python train.py --num_hidden_layers=14 --hidden_size=256 --num_attention_heads=8 --num_key_value_heads=8 --head_dim=64 --intermediate_size=1024 --vocab_size=616 --hidden_act="gelu" --norm="layernorm" --norm_place="pre" --norm_eps=1e-05 --positions="rope" --rope_theta=10000.0 --rope_fraction=0.25 --qk_norm=false --attn_scale=0.125 --bias="all" --tie_word_embeddings=false --parallel_block=true --init="uniform" --init_std_qkv=0.0364 --init_std_o=0.0452 --init_std_up=0.0521 --init_std_down=0.0521 --optimizer="muon_variant" --learning_rate=0.00661 --beta1=0.95 --weight_decay=0.0 --lr_head=0.00773 --max_grad_norm=2.0 --warmup_steps=200 --schedule="wsd" --decay_fraction=1.0 --decay_shape="cos" --final_lr_fraction=0.05 --batch_tokens=[65536, 131072, 262144] --max_seq_len=512 --doc_mask=true --train_tokens=813300000 --max_steps=6175 --dataset="wikipedia_en"
MLP neurons of a small language model. Each row is named by its layer, matrix (up: input weights) and neuron, and shows model dimensions 0-127. Each number is 128 + 32 x the weight over its row's rms, rounded and kept within 0 to 255. Numbers have three digits each.
A block is one neuron, or neurons of one layer that tend to fire together. After each block is what it responds to, as a language model described it from the Wikipedia text at the highest values.

L4.up119:143111121162148054162076158069117072062096135123133134121165135111169143181147107116167139091145149140163160114113128148122093166140105141126127079093130195128154120106131114083101150127142091105165082173224162132086134138124108208129126114137155129164125106168071130107159132136173118170109161084144105109076142131072102160122140169111115178149145152098104111090167120136096086181135
L4.up349:144119126122113090147157135134162104119098219139135146165171152100105120134142152129094141182107140139112105090153104134138131114113171093085144137143128137169127022103167043149148138112136134050175088121144108138141107119074157154165136079117080101093110113154095115083088132106149139140095155071127147117154087139108117110215141090083132199190113115131086116144098104134105124180139
L4.up460:101152103110132094135137106096122149170117221161100159111153110213168149126120162181206169113127158162125129144163142170107137132181111133178103106157125162189152139164111107191107088077151104142152110083141100108101130134112089142151139091144127070125159119092127130123096109183117188173129144113145111156106110144156128120121105147084105116160153096134121195134080134159097131083136
L4.up516:074115175122106162088122135088181054111137117069135142132185130046086119113180086161099056121105116110106115143148169107094155115157145075131120092174132113143094064151205159180134155132161106127156090061123149095143111142064137155080129060109123073078144115061126120076145136137131087105119120119089123131077144124123170118115106124112137121154091077113084176111031100092076169113111
Subject pronouns before verbs

L5.up27:122148150169172101137107151123147143093129115098191126134146119120108162188099151132148116126101133125119100091109117125083177132139076153148109102140129133121127193070102144127155116176101111101115132113117117138115079089075129157158143142123186154118152150127098110088181146133154147127121123085129138115114197152082146112165057124123121160057175059105135133182092136153136076155126
L5.up214:167101118115125122165162197159102150191121133173113095175132152170109046180141101156070170112146196102128137130119114143094142144139129139178125132085132176134151183130117180115122131116092105110182112126141164134153136185138153167152156180202195126139179201128122217168119062115105145119164122113111094155126120170163097165121156104105136183136132163156164115074158157114132118128176
L5.up265:146123134164157175129139118176195179160142149093124144189102138185131146157101148150164104204142155072089133128136111133179128109101140134137137175134100162147146091118135174082132102103144101132135064128137100150146183148137119156125146122097135175162126188069089137177162121112203116143092188058102116164125178175119127121172098142129128182183114120113206128125177091075079124154147
L5.up382:190089127185143062142166230150105126126151151056154133150116092113133125126199129124156133083178119087080177090135107132193164124099154134099112084161064135104101104158094121055105057117147157107121145132169149150148079089098111089160146108058178155127124119131030149080168151124104109137116149180148133155091127112079157124124116105144120078141139078141136109126084148130091137125120
L5.up470:154130143131105123127135214113115040115094130127128150193097119080107113140097111147139139115152063115150180109093108115166181144100113149059130117161102146142147091102135114156104079127156131115144105123139134116113118105170055099093113131132181048167085156090080118116098115205123097163122145165167173135114144170169132151130079127087069155140115076136140095069094173170113121170162
L5.up490:155144154187106118105206190150168127170103179167151107135075128111180145122145136160129166100142111157199134083157137190102175150161141150146148166120127136143132116139079093132111112091144094069071138207149126123097099148121117136150140105103141131148118129128127124152170139172087149109159166205162118092125163169113146151124075149112083193166157123137165122072116170146107080156113
L5.up500:110056069102086130183147094147112096191057085163126078127129162120133106135143113145110097093169140109163132108141149154102185086123141152157167177179077119152106111107090078107143114103165164115107137174137141154098125126080119123174132113110148126098111138092108130102142125154122092115103151158134154165107087136142120120169093110085112078095128140154082140092139127138155173153155
L5.up534:153121138140132155143099183121161081147130136186141182115133144073163114106156160175120134100174146153087167123139111141144164127147056191146141195129122114133120163105139123143062145089082091124138130138115068138139096084129135161154114154085159160122101109136122153159098084141110131103064138165126172157138174135078188141193075131044121128109093166149175174067113179132058099148101
L5.up574:155173137147130148109149116155128117135147098142170133174130164151126141181095136101088213192179197140120164112165112142142170161114152109173103200138096166167139227112080156120168112122146142080147144145134156167132147127104100130107165109171166107112158167133106120122173124160155086134105178142144132146121178186109100143179151172168150207140152124162222103091139148132097132107135
L5.up593:120132116131118114133180169089153154114182120156131191065114134135123101109113202123061106063129124110160131157109144140090129138168100177128109158145105155132176111130107145101148168155158123080128181151138130157101138226195110082112119128135160129140188069094078164053148073136161133082120099171210120168146156143147085164108107136109132162160182113097163161133098146165146112098101
L5.up628:180120098111147109158081188124115074075108128154134114160103123113129133111104147084080083151129132165174152130110131168162163165211137141107138110113082148191108156131125185139124103076207128143096128143083069139106029141130143148126148150129149135138161144086120110055151071200115136192173122155111168145067172156111119161137088152121094188144162106159163127142091143160148112156151
L5.up675:113135143101111102141122155118112119115146129111178123115135103133113145180166109151105093125165155123114136090180084137110116057158131103111048179139107206112152167126103145166146147133193111089189146145151124092095090120158120093133144154118190076125076139068118129168175099122116125110116104102115142129141152143130150147153132126094138108113137099132146181124142169146168165140129
L5.up705:114154139148104122140166159101175199110124124080147126207135169154146109169163192146133152127133185139072213184134118104166172175126179144114156170134147122184132185181125124144179146168133116109155133196110114153078162124073150118141150149136185156144162185184145170145084120106167185142130152161157146129127164158115135154138152180115138137139138159169190112075103174199115099153123
L5.up812:103068161135143087185102107134152064131105106159194169124149066089085155090140144087112172107151131144119052117140081108113129055130119106115138082125127140109133137098107114061145137165100129122149018149161126064066115117122090150093106108118168119130148098152140092065134089155141108155095107138125111114084180111089095120128094104083136132130173119121135111112144139167117153180122
L5.up901:181117094155110103106136168158150071146170129109122092130150125138137096112122083080090136168107112122157132139165119076088150129083097085117114136138136155130168153137045176121079113106140126079145061091084096126091099121121116119127178097096149157090174200070122157144201084127081138178160139086092108088120114106108106101125178092131147106115116140092158054119145138114135108142048
L5.up1003:167097164159082072107147070113161102117103160044189116093067055097098097139151141115116140141135116112160137068175107159163220064118121171171099171161103151079098118104121110118043097175149170084140116165167094160158090119113071140179134141143183092087188128115139142142168102189128154110120157061106110110131146112160088156180136120171120164139164106138142157102101134176118113124135
Noun-ending word pieces

L11.up125:128090085139140104116097091147130139067158107185158162135119132084169172161079098084143153092147099092183180122163133146095095122112128133128071118152120099124112130111146089144129161101169060091127130080106157130142147123143087164184084142155047143160076154188074060112158152127136115158172123168205112111152126091134165116111072146043107142129164090146166155099155175157190094143147
Word-final noun pieces

L4.up375:136170170121101120155106092096106092106067083151087135119174135133089111141130107146150097117102126169100074120136124094092105085095100176141159151134101158139154184117110167145169118136158091130108127109163151154126108094125150080111110103153123157117072150109126116149155185146153107129111078117157164129120255120143096136126158193128133123145162093154165096095134139124119142145137
L4.up512:122156144131127135161113092147111084161064094119145099107150156092132082108113074124122145142114114118097000068124131108114096109151068166119156168100096116158122130101139173125186097116153070132101147100181101120130073119110137070130094135102102123103066141121115120150117171139145079107120088108112124139075241102108109149184150143156142147102156110133127096092152160125088137103166
L4.up848:122180125139163142160116111095125128129114154099129142147119133127119098141138152196113146132160161140109213181128098128117151107171160142149128204110093154088102161195102097108124129152142119140114111196202150134146088133156176126109068170170176143131096169108119127190124120117128150145136087140185178155126188072113119047138114169122162108149150091168155151140198157171136166195100
L4.up1005:121163128173105153144124125082134132139131140148077093098142115206113060131178130155100088104079160160109133138149098080091103141063100160130133117166127192135127077121151124107151070123116144109092125038141144116138156091081112145109148178119145120114155144104147076147181106091151124072089180199128167039137180160158136156125134120133123154114189093112107115186186090138170114133088
Paragraph break tokens

L4.up345:158117170174103125123136091119157203149118107060073129102126183067126160201158099128142132122115144136077086102121057104128168075159190130158145161096114147141138177160141190074151106112095120125181174082162122149167133122149098099118092147111142115111087089124109067100144115106138104087123087153171160180148098157092072076123114179085094102104116072090118112133109075124181170143112
L4.up354:128071156094089124104168110149155147085087118098128135144129125118123104128144079165163149191173121111170148147068075083113056103150118125126159148119142198148117128162149131136086089158141096165154141140041167111162122105059123087099100152107117108173094148136164070159080107203161111173111120166156129142160141129081141085081118161132126075173163136140129160111107093149114108132112
L4.up478:086102129092138165109179136142202134137129138154140122203132142131041120140136088144124142143147100120110032098126042106155115148117102071079105153098082123139121117144128106101110091130122129140129205111112143142140173146165093147090102129146113099076171137145157109091122082158124122084122109143161061121111135132053084044095085100118099150144161077064130184141154118122161098099124
L4.up587:081086110092164118173184082158158171131071105089107128126120115070155111183167081134137185107143123123173094078175124096138148121102140125179194169069167182169150179160122102108141153153099157120171216130115102185182139094126096157131101167170111094159152088128163104153110108197194140103151138121164139171165147047149059077095112157125172104102148086090121147132121121133103130112122
Adverb -ly suffix

L11.up761:124147122156127115152093131126181163157114062088157123162135101151120096094153124151144118113123129113149122062116098118152142175193101156116157134114120122151164142174160116130162166097155134121164147163124139209086110119112125137118165140119065147129085154125183090086117176150108089128097098075101109105115147088131125116077152052158146145122091144170184101142078133099121068111160
Word-start consonant fragments

L11.up311:106132143111082114230120068116132116129114134124146103106113164162084070117249118153170126091101118197144108120148118112118114129153152132093120176116149115105153173125074122171106157123140152112164214096154154144126188177150150127163151151110101132120088098064114112151123130100084108116105145159153125111087163085150069080137100128185116119124176190103152094162118179155103156124167
Sports results, paragraph breaks

L5.up165:147098067196119145073098125107202120076162095136140075128117156139134062144087125171175160153139110153153214063146166200119135144150158133115100150145112145143128111122183157129116183133123114100152096163097166105047137096135122110138213085128103137145155137104084171206109107121108113155112123115198148146155113143084125111125150107112118154148146082105138076187134104156110125141194
L5.up269:175022104066184139081086104138159204162112100087124135115132127121132148155119106118141087092152172122119171105118075102180125131142158073145167169093086092140167117116208128094146123130114080119123155124128178168105111171136121193049093136153083132167137135157168146103149136130171100165101137169192147189111206105108157126055099141135156126163101117135082183134127114175139177163187
L5.up297:159104072176156120104149126157160168156118104143052133117180120104091125181081176169113171141132138095124167101148172136124133087129121109125118068119140151146120149120152123139165154112113124155191113110114164133132096196186153145147129162112176088157112079150102088101168123122166150150197073106168137183132093134211155146095093186133136116129120146161117140142134155162135168163109
L5.up344:150162147141150161139148178130155173185144076143124158165152116108147132166094127082164194198180134088089152113142075158164186128109146121073212128139141134170170086122156115129124113158099152154151116142098128179166129113112138097121177112133151121151135112171164176128164144122145106108093183173117136109166194092165148172111103196128143078158104122166137161112147085172163159110118
L5.up441:075167144085112141130122117164163132119062109140095147140159161120150108069137121140117110061060155081127128137161093143140145130109159110142157108131120123084135063146153161143173103128129140165109117142128127135141135090079107088138123125126059125128140120115093139101073146124122067179169061189126181130152059086141128151174130125212107135160102106195136136123090099117196147097164
L5.up444:126116157114097195159095139134105193188165146154111159174198213172141150132088101116140112172174119149129137086141086110116090064155096108162114159140130160157092090184118165141186133090136087136127132093131100125131147116131141131197111132161148115184100127142081114139103101140105115147140115108143098128143064122180168157166134155113071139100095134112162143107136143190150143091155
L5.up494:062118119122144135077143135064111110096142157175161168116146167138145094146098154149081127140140151107132080124174128144155104086155189041147127078117100173085115084173134153151174110081093060093146149141167140111128109187142147177160113133059058095177132157136143201135110104211118137158135117138145092198133143038144097111121176176065173108200068158153091165131144065166155184109139
L5.up570:155157084144136130112121076128163120131116100136125115135116088139172117071081162143147120123095164146129201116157143138128181161101084088057157178133161119171162115145128103151161232118082087147146129207134120182092171108170058200158131107131081105154119153198094165175153131142106176138180127089160167129191131145135142146102134132065131118136144136129098069155144060135043175157153
L5.up578:134168107137203093140124130153132136132119157104149181120124079131087141091140089130125116140140118183126120116110142102161125144153172125122182118121147118129139126127100125152154113124113126094113135139173168171105094105148043133106150142151100125173129042105129175149103120130181138037094133128100184149136110112125109111164153154184127118076122103142159118135150105086124103092127
L5.up655:155110117203068108097129119149153141123178143081109110105106038128172141159110101122162133130057164196152159141126151140170091112133131129155104197067181119127158126179141107095147143164108094099200181142088165146140170123148113202127178146137138127139135068119087164169124126171120103165143164095130113135160192085078117105110110146111177104173145088080105122114105127172113111138154
L5.up766:110112141132079178094138169129151152116125198150122135128116142168206102133122209118109168183121137127169124135161093123084122098157110086149172131090104158141134141131142109092119137117123149153163138137109127110170119134208074115118073085161068133100136102167084148152150152153108073141102079139152133194139116034098151116112187113121161032140079125176057112146144126141164112160177
L5.up773:142137146106102101152092159127113110130104151085103135100121109171117103148104149115100109118154109103178043069159092163123126113081100094129160121114069161141182124163133087141105072094099146105175147157113135135161117149124110171151109116152105128083119123087126162184104124137057120125113054130101156093131178125132123088089111121095154191156046124142166093076089134141128164148114
L5.up806:085167137147130157120108158212104166139118117082082079154152156183092068179147128132090105168166180078109235111131128145213085131107157057161175105117103120132151134128174113154095107085132101167164150106106103149207110135126172167103172107136071158178105101156196159079140111140093121162118110155099141194101093129173148149095165063102168145111140151118141110143135069111178146116139
L5.up909:155124150151139158147159121154173122121087128146153134135106160114116139149103178083142030119129117129048148135108097138162166142188103148103143147113155082166127085101072220083098194116172148118105165077111109118122118111100155162075090096088167162155131087211160125107118151148148162109130164154127092131164103140120131130168132112165149122116104107165089174181113038172135097190160
L5.up915:054113154156133122193134108119069114131178132196140153126103187109168132090100135154104128167087088097102104062123127173127117148166153085130190182132126095158125162186131115170182139149113113134133155117134122101152110170115107170152124181140195146148099129118115115106160142078130132116127185055110080093166122094131163156210135106126134138177163115123134173171172170144224148097151
L5.up1012:085171121132059190143129171190167135074140130115100128137166135149097110088046148090148093132099119138108177184093163171146188166109114083193138101119128136127170140150070092136122109128088173158177110127086186099138085135106085083112145110157115143155126111125143135205122130121125124136145112168138151115135140101042115116150128100152136095210129089134097169133037111083168127113143
Split-word ending pieces

L11.up875:139123154117157112145146099070069135140123140102145118093201125105186078070077116114117160101142116115169142095091127123119129150133110138099131158126106143109098090151103092114179154134090129128104115166156112123187167126172116094095107152108156093106119187169166142140074170162136145167130159126147176191141112119158120145135141121119132094152053107108092104138191133100143150087101
Pre-noun modifier endings

L5.up135:171078182185110139168154131087134129184164147162125140171129148142125116104156138150067121107101176103142048172165223111115143158091089147179109111229098108146121151192206181092113104085138159134088146124140171120134124078144125137116128128172150119182166074165123163099130117141180138124131138151146115127059113119180121153149117150130125123147094140113150130143157134178155129121094
L5.up228:150123156140182132116141146138109196150152078130170122132139134085131129148141128103089040163151147113132190153125098163100128141231099150142135126136124095102168181132142203159162130093139161110141067081114152181103095178138206141163152099121149141130201161122169168120137141141115118099139103181135152161112136164162135143154050164198154113141111088078124166115143134142138063126158
L5.up324:112155110125057171125060124114162160157098125105088075128164126138033089108099125123082062166121171163102081130087122108153145115167130134127084086125181117087140140166060122148115116138145105102087120098105151202133110138125180126142138167187143100218097146162171126114130145133115095174161114137175162121072136112129166142147170063180162105132095140127165127114148071100145115161071
L5.up371:059090120197164153092129100081174188109097128149126122152154124157088141113086126125171129149112081097122119107143127150069098113095148135110092060159075145152098169116114209163131111126135162113129173152107110170101114136078121085146058175119145122148142154164109103088154117145097117144136135120118131134139167097116153143113086153123109122153132141118174127115097120161097147070079
L5.up424:176095150058145118149098121165101093140153150123145087077156134132078081160106124171097141122166126082093141133125081085074174156164107102138109179209161066171117169123116204143126141110124066158127171145116127099101174108139153107057178110160155183111102100136175160112175178127147052078141110155133139107128225089143169171149156143161139117090143049111126176162168099143129118084141
L5.up434:131111135130114152107149158130193142107084155107100097123151139087102101112150136064105137186142133161158133084127146177118150159088125128114148146099091140107105146125118108142156182130179119134139185179156133137137092120101083124142113157084070169176114115069146149123096097119167110045183118145197106144112204141158135173130153135180077065072081158149180138106159087135114117104100
L5.up435:139084150110133132114171117183111164140095104083119086120151162149093159142150053086066159143182160108184155163172170098114134137182141152093136100161124137097142161130126189105084144177131120108159134135125120195126121152108138117101171101184167149162150087136083089092076080140101118079131188117128086096105129074138080176183094134095131154162132154168163110155155100125149126153128
L5.up517:114117064117095108113120120205067136146097141153127103136113113156133182166103110153160159094154181158125097177115163153086133182139099183188121142119099157102145112166136108166101133150103133046115152138167138090148139129103182137109096075131141120135123074172193183108116099153118146123121165105123114133136131097130110089171090138078170141127123080083136206139103106174096137109048
L5.up579:110144127118077128134102121129085133155145117093158124141129099167083116110114105149155118070082211026178165163095121112101126118114042133116155114162097126166167165098114165222160160143134092117087117116163122146130167169103174090083123178078160165136115131129071133134113161129186127149135121200137140108125113082155194204169164145128132127093085117138070179117099050126118078146190
L5.up720:153138134160124154165144102103128130145160127063187123207149084056112121192139099119118138137125154114112096082124094100109090144113087119075147114122121123171139097151144105144060132160171098109094127142101166130142140150092130111078121146119082175146088087153080117145055134136132103060197137130142100112081125146132156200129101154178171157169107125144040122144091074174118140181112
L5.up745:142149133118102191138196142142098136135116165085195129104131086141077135148117133056145125158169169160144131136095097135136115137147157097143111197137095053122127121082099103119132077100163061147175182175101111091143144160148163157137139114137140143153114068155144123118116097146094135095125155143108074096134145105087133155131090098167168182160150139078166221131118056207176082117121
L5.up782:131091218093125147120119148102070161130117097085135155109124165109075125095129090198139147201102123131151133170101113127137119110117172196168140132151138111122175116118140171111125152062143096175162123118140150119180074124144191110087111119165110151176133109148040158136150148076155113126191087123139195138139130132139180176162087147144147124162113122157165130115105105136148083143157
L5.up835:151118142172159145132135083138159176133174128105155097131138104158062130139093142176169119129149135102152146091097172111151143116166103136154121175165161044126147110144088129124109128102140107064128141113054122124158129098108063152117164033156149092190121167127135134124171175076140109108125147117159101088141169131108046163105164120067148136201123089105122107135131152122082123067144
L5.up947:108134146155117091179179163145144148175103095100100114053164151167151173116140181119145123077118124186079219083167111199200200169138106124119125089196116130135162137166102122130115104108140123055075156158150116170100083157110135196141142157150140153140101132119189138128117170123121086145057101102167154111149084098079154180096128182114162169050131138095117127149103153147180100126164
L5.up992:156127129137127173122114108152130159137180145117115119072165160146135093107121178160107132166188163120120154167134103178134203125138126101147081158193042082138167165085125143120100190182126126177092089183159102081166109142189123129109142108137156201136119141163125149087171078099096139061135145127092150157114082104131157143130109129118137099104102082101149105093154085086156075074130
L5.up996:190142174137095143186139132115156102109153118080169088076122108071095079132171144164142170148107164108169135171140207138083179122154138101194174164166174075063153146130109177130110127098152162138123134121128124153186089167109157119073127113201126070163145125108137147093133116163094114078173105154109153113127133095181154185113144129173124129102115135074116148167126099149162133169172
Clause-opening subordinators

L4.up0:122132107114141125113176116113092170143085158137126138146138121098107120129099147148166108182129152135139150115154150105166106122063129120121172071167106108145115161118146093135093154117118188062186156164101121180152104113140108104098195158157163084130132143163114015153108112095061054142140098140106114053116121173076180103117128154171134131150118121114158104162059111141153175110164
L4.up163:126119169078070146143166099117145121058123149071177161070093135121144122084114082108189088133103134125205127108088128088138140075107149092114188098125149084126072127140158116070161128087097082124176123095134156124158105105077158176084116159099113135101135176109131139151127077153102110107094172169107128091112169138095114134114115158074103123112096137121133077082081089092138118172174
L4.up763:145127154139110111138127116137121115172079111136172106165169091121113119075125086163128126140104141148089144082082135121186081130111131101158123108157089140108137140099135150163109113119134139090132131122141195137157071140109146065119144142113117085175093134090167096115145158055119093104145146136204124100164168119105076135083151164187117140171139130159099142108122090150202104150200
L4.up977:127135119096141139130133170155109106155171182146102141097133097191172072107115050109098101144042176112130110100143154097097138135079149094081102084134169176112147155100138070150088145130139098141096091129150125174116078124123091110108130116128106137161137180140063102125073097079121034106142084123144130046121140160155098112136089133162076092108120171143179138129104073183143134166165
Sentence-initial prepositions